{"num_hidden_layers": 11, "hidden_size": 224, "num_attention_heads": 4, "num_key_value_heads": 1, "head_dim": 64, "intermediate_size": 1344, "vocab_size": 5126, "hidden_act": "silu", "norm": "rmsnorm", "norm_place": "pre", "norm_eps": 1e-05, "positions": "rope", "rope_theta": 10000.0, "rope_fraction": 1.0, "qk_norm": true, "attn_scale": 0.125, "bias": "none", "tie_word_embeddings": false, "parallel_block": false, "init": "uniform", "init_std_qkv": 0.0396, "init_std_o": 0.0371, "init_std_up": 0.0396, "init_std_down": 0.0, "optimizer": "ademamix", "learning_rate": 0.00113, "beta1": 0.9, "weight_decay": 0.2, "lr_head": 0.00474, "max_grad_norm": 1.0, "warmup_steps": 283, "schedule": "wsd", "decay_fraction": 0.565, "decay_shape": "linear", "final_lr_fraction": 0.0, "batch_tokens": 65536, "max_seq_len": 512, "doc_mask": true, "train_tokens": 360600000, "max_steps": 5503, "dataset": "wikipedia_en"}
MLP neurons of a small language model. Each row is named by its layer, matrix (down: output weights) and neuron, and shows model dimensions 0-223. Each number is 128 + 32 x the weight over its row's rms, rounded and kept within 0 to 255. Numbers have three digits each.
After each neuron's rows, "fires before" lists the tokens most often just after its 100 highest values on Wikipedia text that the model never trained on.

L8.down831:134152142125124108133235123152147127107173082120126139168136121150146151100120152111255160110133158122118131130094112110085144126102132166115123121120092138140137158121139158089144134137145112117145159103119200144120142158163149150136128133159140155137095132133118111139127153129084141135151111124120147160086255104122128125129099136092138125114117148111184130149114144179127135089159112161106115107175115103113129098133185135173132106164160123160160062183130163196085105117134111092106086158102156165129153148104139129126109140144101130128154122112140105126131098156178141143143132123152110119140183153155083107166118144117096103097119110117177140168140180107093121102116
fires before: " |", " |\n", "%"

L5.down186:150106089120095129146098097139097156090103138150152161123155204096071179141127087124106116110075092148079138084156162098153159149141138132087152119173071105148103142113087157166120167163068059144089126126102169170071081099072117122197185116113067161134133120097074108107121133156116131094175113151112115135110168153131109119121119120119120162113129117129119111145120077143169068117179097115148102192177146107108125114104160186082058106132115118107105150103095068152145159122135166101154110118138144167109114101245119138069160142119078131103156114127165146185087086127148114097153169161127163144054169076183091104136169122119154153130129124118162201142120138175103082087122
fires before: "y", " |", "t", " medal", " time", " down"

L8.down739:138106144144133148096153193129135091113168133118177072124118137183103131146070129115255123150120157131105125131102157143116141099114136146158114137114143132152148180117145134121120127127128114149123171151152131095136122162094132088128166131128155131154124170133143126168126148153146142109119156107126148157126037093167136111168108137097117087141153121110147142135097148176127115136162113166125120145099147123126074113103179149132042130162163122132127139150120143155120133171104150092157107131122122147113144141154111128142117137108146105152133142151088119116130181123167112125109090169100110125138159133154150135095116083101117143126081119148146149197102130090132117140099
fires before: " |", ":", ".", "ier", "ies", "s"

L4.down442:160060162110116129096103141087161116137099071108185147159140082115132127104143096141160121164193116144093085135093102154118119094122109158143159150168155147126124119090179139152096168085118096115145162091146087150148124162084097081077100128102163075108165192119087132139162105180177120179116165115173177130065133138125124079149111126092118153112184153169155164095111145128168153152129125085177131138163138195163167093114118172128167152131188114104120152136153129138191125198147150116142088084100103096065147070159114108156068124168098104105143094085164146064109194061166178123150109104137141113116126142173118111115086093106084147149108164155080109165163121119098172175201
fires before: " ", "ic", "1", "m"

L8.down492:141122112122102133128165139135132127113132145142138119139134142161114118118082137132255126165131140140098140134095150147122129138131129152126119136125135140138137125129118181106127122153144114114110124112171142105145131099144106112099134142137151105134119122116147113161149140136109116114119118115138139131098255118134122096123093124146164128121105128137113157135105169119105123133145117126117108154106112107151099120121158133135137112150145122107125132124109137114121125129102126114140113144109137128147140120137148114156146128126146129137120121150114120112111151140125142112129116135119120125128108116144102152144121093115155134121125117139113159136123152127110136119118
fires before: " |", ",", ".", " |\n"

L4.down422:149127056121185101085143079108143116129154116146130089187158134140080137134143089161167159129129108117114148134160106106157165158097147115159144114116120132111151098114057105078150128131119127181107080141043150164103099217109136175134149131097211082178137112145115122145168143167129198115121123103139117113152082148128165117127107211107163127101175145139119148112061118111170078077124142116152133130098102067155076158156097174119150068105154100067075098113073137112165100135149141094125104079138164109090114093135140140133105191120120108136171085162113120108155130137197134178106197110172134112084162107173147121151098169169114175160148128148093204154134125184161164146102
fires before: " |", "i", ":", " in", ","

L6.down1265:138137120206197144125141142091123152163138113139161094149119159162114152096144139154171129117138160107141156142115209120130099107151126161121145138146142093175135129170162171141162125115107159151101098098071086167170169153086193148120061121157149091099082164170132140066100129156150187177137136137140121147058127135194142106099127061166168114085082129089109118117119109165122143088112150067165096089123168131078171159142163091072083090075137107168082104102121146195088100138141213111170147120162091145101153074110118163112127117124080166115128097090161101113158133132157118130160150120149102029163145133138120085094118075125063128121161160144161086192105133137106096126145
fires before: "2", "1", "0", "4", "3"

L8.down1187:139142124142063056124127102142121157062166112077156123112161136126168092118088155110102122169173143147107128124181113085091092192122134123129125085128148080136114149110103076175107128138160159155159192144131113126150186131111124136097082118141115175136132136132148080129162156177137139032100167142148136148180255128096155117151120131136115122148157128131142118155168129129103118153117108182136120151171184119140106117170172096044092109147162102141160142118097165053147119120150130174113136136139163153138089123160105115077137121144156132104118135130077140086094135122117110115098154141142093178114154133194111105155107090132122135149130136138102131185104134103132088079103
fires before: "7", "6", "2", "ino", "raine", "5"

L8.down386:199140122149111123160090117119168124118180131107177139136119144111141148103166098137255159093158108119109122110152121138099139137095126144129154144154145131140137139116152154151121147109127082104132127130111127134119127134125160078106145165207174164139136142119098130175135130108118109148149160134121137139074238133139102106125103149108154153111117136122158129142128160117096145152134149123112131122132124138131100146138136128130110141144137135140124084129145150122113130121141160107144077131142112148118166142121149106207139148151151120145121083109102115150163138099127141136155132121112123129116132160147089147125110144126080166097108129143118130147160172114122153138114
fires before: " |"

L5.down382:126149115103171188151090128146110079126146128092119173152087131149097113110123131172041102146101137139166107145168132185183231178117091126098127125147114144138185090074133175178095143127150114096131185116168115103112140160106140105115110127157145162147076125065099145169090131106139189121122109130102100124161134155193097109106171133057145147115120145129086119092078055112179173105102141122140103131137072160108164133107168143119166155122146149111132140119131128153134114079149090165123107168192122183099126051169113142152130096106130072129066108139085177155146107157072110162142089035106119094163146116122140150137145150157138156164077112156170094123162194135135201153128
fires before: " |", " |\n", ".", "ade"

L8.down134:176145167141152108127173121121138134128144099126135128132136127159101170126144160132000119133133150097143138130078123093138159115090097097144065134112100140119111136119126165136131143113134076134111175120111161133112148124131129137114163102178123117128127176116103114140117124081057112120157079126143136137104153083113131103096101144120141140151137135127170125155117129143105157118132129116135146108145100096110100111127086127158115155125125102128129126118161131126117118136142114119139143140109140142099144110116149131170146118132149097159147106146142160130131120132130148135138134139125103132149180137119138105149134093116143113103097102117179133109149131133132117098091
fires before: "|", "|---|---|---|---|---|---|\n"

L5.down49:108141117143136171122157134085154126095085144179126174108140126168083154125161115091129144113091138088130132160149133102114124067088144141124177133129138103151107134105114119100109082194076137170135108144115190160147077104098167101209120150149069061072151160104120123092111141176150093074143157156098164164133158173196110096146133181165122140129082163119152110113106153147122114088148112132106106217176153070128054152120100138127087085128126142098118168135135105082097148153143112117200161132105140067115143117131132108089126179109101136099156118103143086184087106116157168093104178186160123148055167103149102115086148098211110133139115154134133196081109167100051090154125
fires before: "0", "1", "2", "aps"

L4.down889:140148118112142088104114161145106115097173192108110079171152165139105130118101064113116187091119158115157078082129153157142127144167133091105111138087134099117093090127122083164134163166094144110108117145140168057080136175121071170139147116113093148122168111210170158141160111158130104124142182128097081123170046126159110092124176133157111095178057096135097167138206109135098171109144106148117147167166152114185151092133131158120179145108108110187120172150122107197101160052151106142153118121140154142199072181145094128152158069078133106101169119124117177118132129144136108120077103118120100062127107127136136087124089153124144107206187117175156179136145138093160121159096
fires before: " |", "9", ")", "7", " m"

L6.down1325:136099125103149104127066167101148124143134115111168118142161178159113076117113165127126095148095113107119154170085127147142095086117130084120073179201111139137116110141137117078059145100215137121094124115111106129126139189151124100127164130200131149131061116124187155097113113142131110197120107116146103114153151197166152070070121086135130095126169102067119096131091120126160063131060119173094162079079110111086109117127105105150098095140173119182173142122100141131135091160125139067120086167081124105135178140119125120157143176191108155173155121072105147101183144166080135163144104154146180088174202118123121147155110108160109124077082194138103154057168137133143100142121
fires before: "0", "1", "2", "5"

L5.down984:140144113127211142147094140112112097095177165142064150103181082114099095126120107175064097133120148141163111116133083123077152096088060102090089091133107133101134132096117126151157121104091123147198172094108132169118113127125132092182156125132130135178119091120129118133108191104075169115138135154081101139126106061121091135145112188106135157090133105170135145130142135055133152110074135165117089140149151172119180089146204102228120166124140142127106105141122094129090108117168095159127119098152213095123137092102157178163162151149139126101072124159068151190110175115079137097097109106110104146111136155091175095148057140105136186128107146089140123084125181114119121218110
fires before: " |", ".", "0", "9", "6"

L6.down1191:172109109185070084077108132135068150145084129169156116142149207170109141138146141135096168101079079147176117152131145079130113164108134093125166118133097120075124132151119189139172132135151126140091163179128138100154162132119150121138126148171146154125107096117144103071100154116196126128056132126136110119126108125180133094077100065142150181096106112038115144202124185108110109134098181108096135094160189113098128115117106141132081121101120142117126117116090114138156104151125157118114105130102153123107184143037146133066143028153145134121175108106110139190182087118108158099138104167095157069061132157095162121145115084123153176110079141106066134141156145156200119122158
fires before: "1", "0", "2", "ol", "ent"

L8.down744:140142140099118120094137146141104099107064141094110123109132113091100126104080141080000125157125056127135135162086139118143143138087116135165118131128148152146102107147101177143084160138110104118131234118113144122145164096141086101137124090162138038152099123124120165137092123161160112140123090081118110071119156120092137099149147153167195133118111092153120105121143161147106117155100168047127167144144084124134090163122158067151151129177154135118115132091116090093118154123143102108142140146102140085103122127134145099112180101108121157166107174142127153102125115146099126146162123153102173103127108088139112143108121088144138130147175104097078143124152114152131130095140
fires before: "|", "\n", "rit", " individual"

L6.down1019:136120105067121116105090131170136131165118101147117117136076095130148109128081129124176180107108119134116129134180133099071120175116119134092080099116087087121100166074084096037146130106106120141113113205106149137175103150190154096121171155147134135170111110103109090139170101147123103114099169122073170118133078126151101143090153169135192135094080126170115113178103117099142120061096066153110150122136156150138097110157075103200045120057092131177084150146119169178169147121095082161151136108145080104120179166121142096136097079120195126099112122093142128136091109126092112151120117136111093145030091110091086175143153113146172155150146114115130140138113174066161061155133
fires before: " |", "3", " |\n", "or"

L4.down228:125177112122156126109161090135105156111159044147178169122127110174178099160126119125187108100097105177140139116143149150124125123140160077164185138131114166188150147155134150094092126107136148176105058184109138131099136145132168137087169079154111106140168142110157150142142096147085126136162090108168137212074132139135139146125143184141153149083135126109098147159135163074151176112138157161087101077117175112152114144128120137125042110169126125130106067147086095130129063169083095166051120101147131129087181152113078162063150160094142151110071104115081087192108154136124103144104154101149162095081153076142129171106102108111179150121147117191140176093166142163112137144045
fires before: "1", "0", "2", "3", "6"

L6.down924:132105149087141097139086176175174108111098166162085106082169150152139094152101094148229127142154172086125135153144139109138147151079139104091124128154126149107084155149155115121129126158112178076144153120040155127118149078136117126061111133144130121109154107097176117170120168138148142133119131109119135122158135123130129120034118117152076135144174159161143100115093096110113106129076136140097164140125117096099146177139159099172148125095090062187133135130199115084140103122130135111099091108143115072128173157115112104130123172168134117078132073156133129142088099117199171148156083091142197143097158123133187140134188138203189151082133146154119137198175106145153139059229
fires before: "1", "2", "9", "0"

L6.down181:156136164084152183103196108144103148097110190103120138156128145075156141054104115109170156124193115156043141145135093127130176109180133179171149062142139108142109141077182109118155108146101083122096107215193138112114092104140094154101114082095133151161135156176110113123169101160097128145148179086088104132140105135080102163143147111155123138155154173117112103107106156145122128088145115155158079151179120134139092111134183111183118137191075154072102119142128095091129123142100153163128191146129134097119082118177134146099054168111198094110105190133111060074126109149136102094111108132138140145096097123122108169118096172107120170100105099139090161114053111101104159179086
fires before: " |", "ine", "t", "ing", "ered", "i"

L8.down273:124129101095098135093212152120098101111142145159155083118106124140121062120106153131000137173167130124126138123122163172126129134086164135145125136097151140156146124147117158166092119143092067118137196099177127118130199096110108060111138121163108113192137148128123145164141167114178077107118149128141113134130177095093105145121074161173193131074088094120121142124087176109093119175109146088131124140131085118109073126106166086145130120172179109166083255081164106090121131119108112113096130149109125146124143101154132089219167081132168168120131153151083138101088166125077141127116098159094144088139146127142164134094115075133102137128097078119125174111146181093125156094147
fires before: " |", "\n", "–", ":", "es"

L4.down1185:215083152049185107127098153172165142123167165115153131145138113171122124129155176094137115197171114120147196103103129090124154132160122115163106090072154171129159100203129079117147153136162129128133164162205099209094160118130127096173180149161188130146090138137119111153150161135153152175149074083124134192088120139165137115082122163068134108138143091107151102073080127148121154142148100144166156124048128094097138138166098095118139127115168123098107096126203136093179151072100099088153102182166135135123120116107141047190146120087117062140143152118161096111115151139135169080104104129162162126129148107143110061107109130112141131119131087130113100101160103141148161182141
fires before: " |", " |\n", ",", ";", ".", ":"

L8.down751:156111104117131127119165115121154131111155126119153137128092135125109111144115112149255134115155140147092138114164161130124128119088139134115130127125153161126153125122158158118137142119116064086104145127158110127127138139125135082135144143165175150154186142124130134120114117109161152144123114108132136120115174107125074151133110139114134103106122135113133133123142164146117138161119164118099128152120135115132115150102203118141136123131152098156110167132151132164133147107148135077107132130117130161156143145121140126159140136139159130104115107124087144131110162120096156120130140124100108130125151111140136150105108117089103127123108125128113149139168149104112139146142
fires before: " |", ",", "\n", ";"

L4.down1307:093134144142080119135176141113138110082106116136080136205124096152123122147166101125114106109196120110089178152155165124131149098125134152137161150128133140164135071167145160173087138124133114144144144129156169060131165108143094046143148126126159114171122085130117155108139169095146071137155167180134127111123196145193128063182179067134087087165138066096181134139165104142131059155039140103133067133095094157121120096077136152179067098138102172125173163137034131149106087192147096113146083146107123104142141127161147099083167102138152106127163138057156164145127143107134110089139157072094102086110154146113126100087151144078129114178148098111097118166139086158136161144119
fires before: " ", "son", "is"

L4.down1229:135145030127126112106228080122135115082172159118181115125186110141121103160167118109057149148105111134086152137128109135112155147153111202163066130163174136153172156178102098140166153133133109148133126146168092160141131103078091089079171149134052128144113140167109060098098115085102146123082125152105133162178200126112138152081075155134138117166117126087087069113149072142134082137161162160145144105107065105089101145106113098096115119124126118159154111109142133133113120155103131134078171132180098121158182146077133155161106116096148121168139148108129127100131114163129145086190084163097109154092215186157124134104101140098166173129146096169062154100093102135145159073118
fires before: " |", "0", " |\n", " (", "9", " m"

L6.down1266:149105157120120119120040132179200090123168105137123101171160181130186099113195142137110114100180154131140126149103140140141114117165171173110091163108136122108140169175165149133122153126128185103142171132054130162116157111172128124111153169144119099086098144105129157135114184143129153191091161143125151144197151102165119138125090137112143162129102123176120141130144114125126179112061143113087143126142143190062128212102104103097090127114115188172159120153100157161102086112184121114146089173087087144101125083081151090134197121047110153157136152134085152173152061169136153106158120125087107089101209199145165053098174087140138130127097113109114136107169108137122119142140
fires before: "1", "0", "2", "3", "rit", "8"

L4.down1263:125109119166106112181151120156076119152132112091141131123122106181131159096112137097158176089098122122130122107114133107139142110096154101070138151141132091127080070184169133199120143106143098067117114122155138119123145122160137099198113149121110194075065105131158141152129155140143115156141157125105128137133094143113125105125165149153112145170043096129160107155119128085142134132094106131116182158057155182169190085176176102160192108156083160118133154236139148085099105098167100105133092112153151097121128077169116112117061093171135115156145123099150158095129129135125110123109134108123175210110114113087129068164133134078062115116112082146143062122206136040167118182111
fires before: " |", " |\n", ";", " ("

L8.down350:102150120135133131141173138145147120125144118130113143142128117117146130126145130143255140127125140114132136115141123112125129117138148173118158123112123105124132138110156139122115122139153120105150119140141157123108117150128155118119146135163149171125130109135113112137122140138112125146125128144126139145114255142174116134112129101107115129118104135116141152123131126134136129105135137161117116126142139145136141108133151162150107110131124125152157113158121165141110112113101131120116119131140127125152134141113136124145109131136120126136137123101117114134152129124149135123133136116136109133128147136130091135124138156124117122104119118124130122151136151114129154108132
fires before: " |", " |\n", ",", "ing", "-", "wards"

L8.down363:159187146128152101131069117126113132118157111080135115102154130123075159120140129111000124079146159156129151088151110117093117080110099160126052130141116143117117134108160092129108149169135083110115031137101137144147118124166133148164137126130119109121130135117123100132064119134097154154149132101102148135126081073114102109133106155088119119165160136104114084156148076161117142127167159089156135112144128120111107122135112095123107131101147119116157144155158108170134111134153088112136129096142137154105156114170151172166128151162130153119120130109166123128146152148160130146101189118118109151152155165108164088091097145089079132156113154108113104099191090111148110131126
fires before: "–", " |", " to", "0"

L5.down939:089084119136155128059109095129086128090149112112089101131168151176103101052152137083069189097191120106113143158131078056156130083118153164138163183149114144152096129130111097097145105142115185158111148132121131078160110126181061122135142127079116066197153038162109166137168147132114065127142107097137181132098098129071164186127150090115117084123156101115187175122144151063154108129098115158118074097074119157121127134132090104079071131123118124127108096153154147126141193123131129168158114137086129131152126116144110177143122169135129133086122148164145138128111163059125098113059136125141093162112096117080092079080137163090124131126166077171112168091130082061164142131123
fires before: " ", "re"

L5.down828:183214100088121134097117146126116112160169155108143127134151148146140156147154145128062103147074108167204044131089138189149135121145070117134144099143132092158159130171175117133078123095126130144163233082111115143117111072114109081090147104139177097103156108151156125141161174132122130112114138139122111130198139157112141114125150134149110142126129133155138103089073116111137156185189091132136079185119090106103116124214096151082130150172072160164086120099119141127104093148118108118166160126156146181098213134177103123142140146185167123121147096196122130121111113163056089064202153156148165105097139177134115093122076124134145142083125143168131087120078113158089141129129
fires before: " |", " |\n", "0", "5", "4"

L4.down894:118148137161081143120157156152052097103183155152093172143101136118134147157122124117100131180101146053133098108158127133164105091156139135105162158140149097085119136162109148176148113166114127127127125141158094076107086132170088167058144180135098100049159185140135153123051170116118131110144103169114112142175110128107121084159168103169081109133101116170133181106179152137130137151095096171100132113124132110146105146152167170153216154140126108160157222091197142104134169114124177129131099072123091123136109150118192091033159137163145080138088122138081186123172139128129129142043137134074127171084132114048142173131122098094129120097123086105122088124143146142111146101112
fires before: " |", "0", "5", " (", "9", ")"

L8.down850:123184133130102102157193148140121120115116090130132182120091130115141125103049097146255122086154143133106142122096141063070133137154112144118144131112075138121133112131087139096129151127132124107135220110145162145086129128144135106163089123139123153076106071129119127103142136128094161106104104112125161112115255107122143117129109106119126131141132126113116114144137123148150120090101096150139127114159165114137129106143191130112106120144126122139142085181097158111123125095154089124112118119117147108188091130129130125089083125109063132126142088108148126105125088150177132109103162127143105142158125134149084129153117146113127133111119104112134107089149166125117090108129
fires before: "8", "7", "9", "6", "h", ","

L8.down336:150101180092166094104255112095142129139167103108093107168145120149116155135096130077249173163105152136129151190138134114151131068082111153163065110089119161116150130138154170081141117171080138134185162155167165117155155142155067085153150071068177082156128127160113126088171133167136160094133066064118102115117213120151145073141157110136141097131088139100166132122174159168163160108112130148089141145171099124113113126129173148159144123127152106119136159157093123173111129136143082094116171152093143077151086129150123093101102124076078106181125101082166160129164106183124118181151116120184141150157152117131151138136104111129154111130158106098089118148129143150132121104127
fires before: "–", " |", "\n", " |\n"

L6.down1267:135125132155054121081119149141078084106124161086087165191089114136131137085118091212013163178109082130105132150148083036125084090116097124140137158102147134081137156123093152157160132201132143132115076111086146125163140116150146168179103094117125140119160144160118075096091104155128134107148086123164122131144140095126147144113075129110177145094144120127124114159088184164123085131146178194151163132141065130168086126099136146167132115109121141142135122143068117190139137148109105104083121121149148107117062154116150125083099073142122109112134154148143171154117100132129138160155173169128101141174120147152192128100060162112114135095127069128075074094164045060141143159135
fires before: "–", "′", ".", "2", "6"

L8.down1330:132136110163144134171127117167134117117109082119075154106126139108111109146102116136255125104118151136127132146170156124121112120126129107092098112113104108101122119087086160099138143134132153107112167137121135116096112117119116130140122129103123151122170089116156136062093129109125165122105105142131108147151146146120138128150130118106107110131169123149091156150141107142150108099125129190132136143089121111116121138138197146130118105127133110115169114146116116122148127119134140129153127115089144109134104139135160132108122113159100134105143114133120114116098151101133125111139153135135128118120088082132087158123142137115158132130162125125115159141120116138102098097161
fires before: ".", ","

L5.down1280:139154088143153061097053152082157108111107169126131150130143123110135164124133103157026138128129165118089084112110092150079132153109110127108080160140184077170089169124107160097072056170139153125085125207102143131073077098142155129117094098116125109107141099116107103138091123148110111126154105068058083163082181172150093087114103126200113138055155160147101128156119083128182119088144200075144089146148150129134112126157093123200194124111116138085141115133091103121116129115129094136112145145135141111164088061146092154134136123112078111125127106159132128126080111099045143096109110123125112136096167164105118077175087129160128120115150164151161177079130135161077118176088
fires before: ".", "0", "6", "aster", "8", "4"

L6.down579:121115113050146188136208115124112169159131074155124092149093144152080118102101198167042103148118079133105154146101122127136091105122117055155127148153128116100113140099153136170101118119096175155123174162125137118139211157128149134168125160167133082103118121116141148156085114093110130126153127095169146125147231091117140107064104134152179165161190131114119085159083156112107145046061129117138117101136110158106122124112208095096145100104091141149155067080086159133095093104165164128138116147181152110191160136124140160150096155178125167128144135128163122095079141123190145118068173117150135123083112169157095096103116144074119135110107108183142106167097161093094086119136
fires before: "1", "4", "2", "3", "8", "5"

L4.down643:146061102175062143196101053116146185154145077101126173119111082198163146131126081104210091132189150133163180151093206108101125154136123095154092067135100132090115110171156137118100141172154107179121080133172142101117168118150129102170146124125137103172101143088090180122139141126113116147091098054139158179190171146168160098123135147108149108109131104139135106111106127114142117087100123176101102117162105157129148147104101140143160068091133166102133116148182145100174099157169085107110150123193101107126154147107086151121102152141123173109067127103117106191138127139101121123158121164124166193117117115169128172196186119136116076047152152165111127098164111088136117119095
fires before: "1", "0", "2", "3", " |\n", "5"

L6.down786:123152049142102155136065170138075151127112093111131161075103159110129151096166061089101160130094136111158148146135125119155061097204127120080112088148066164122141104137073169173115174093125140146149128148176138136135200126161120155144134131123166129120108165138077143115105175081075089121187070134182137147115176133131180126139155096169163113124092105076124141187099073151186145116142169140093060129088198127145150105139117189148092122118092173172125120146141090117152191086102108150164084162127078133063128118127113128123151096148167121156083094181119137097048100171121122162125188175167126110111116176110124106156097103082108120104133077117107110129123161112155120111098
fires before: "0", "1", "2", "ind", "ope", "7"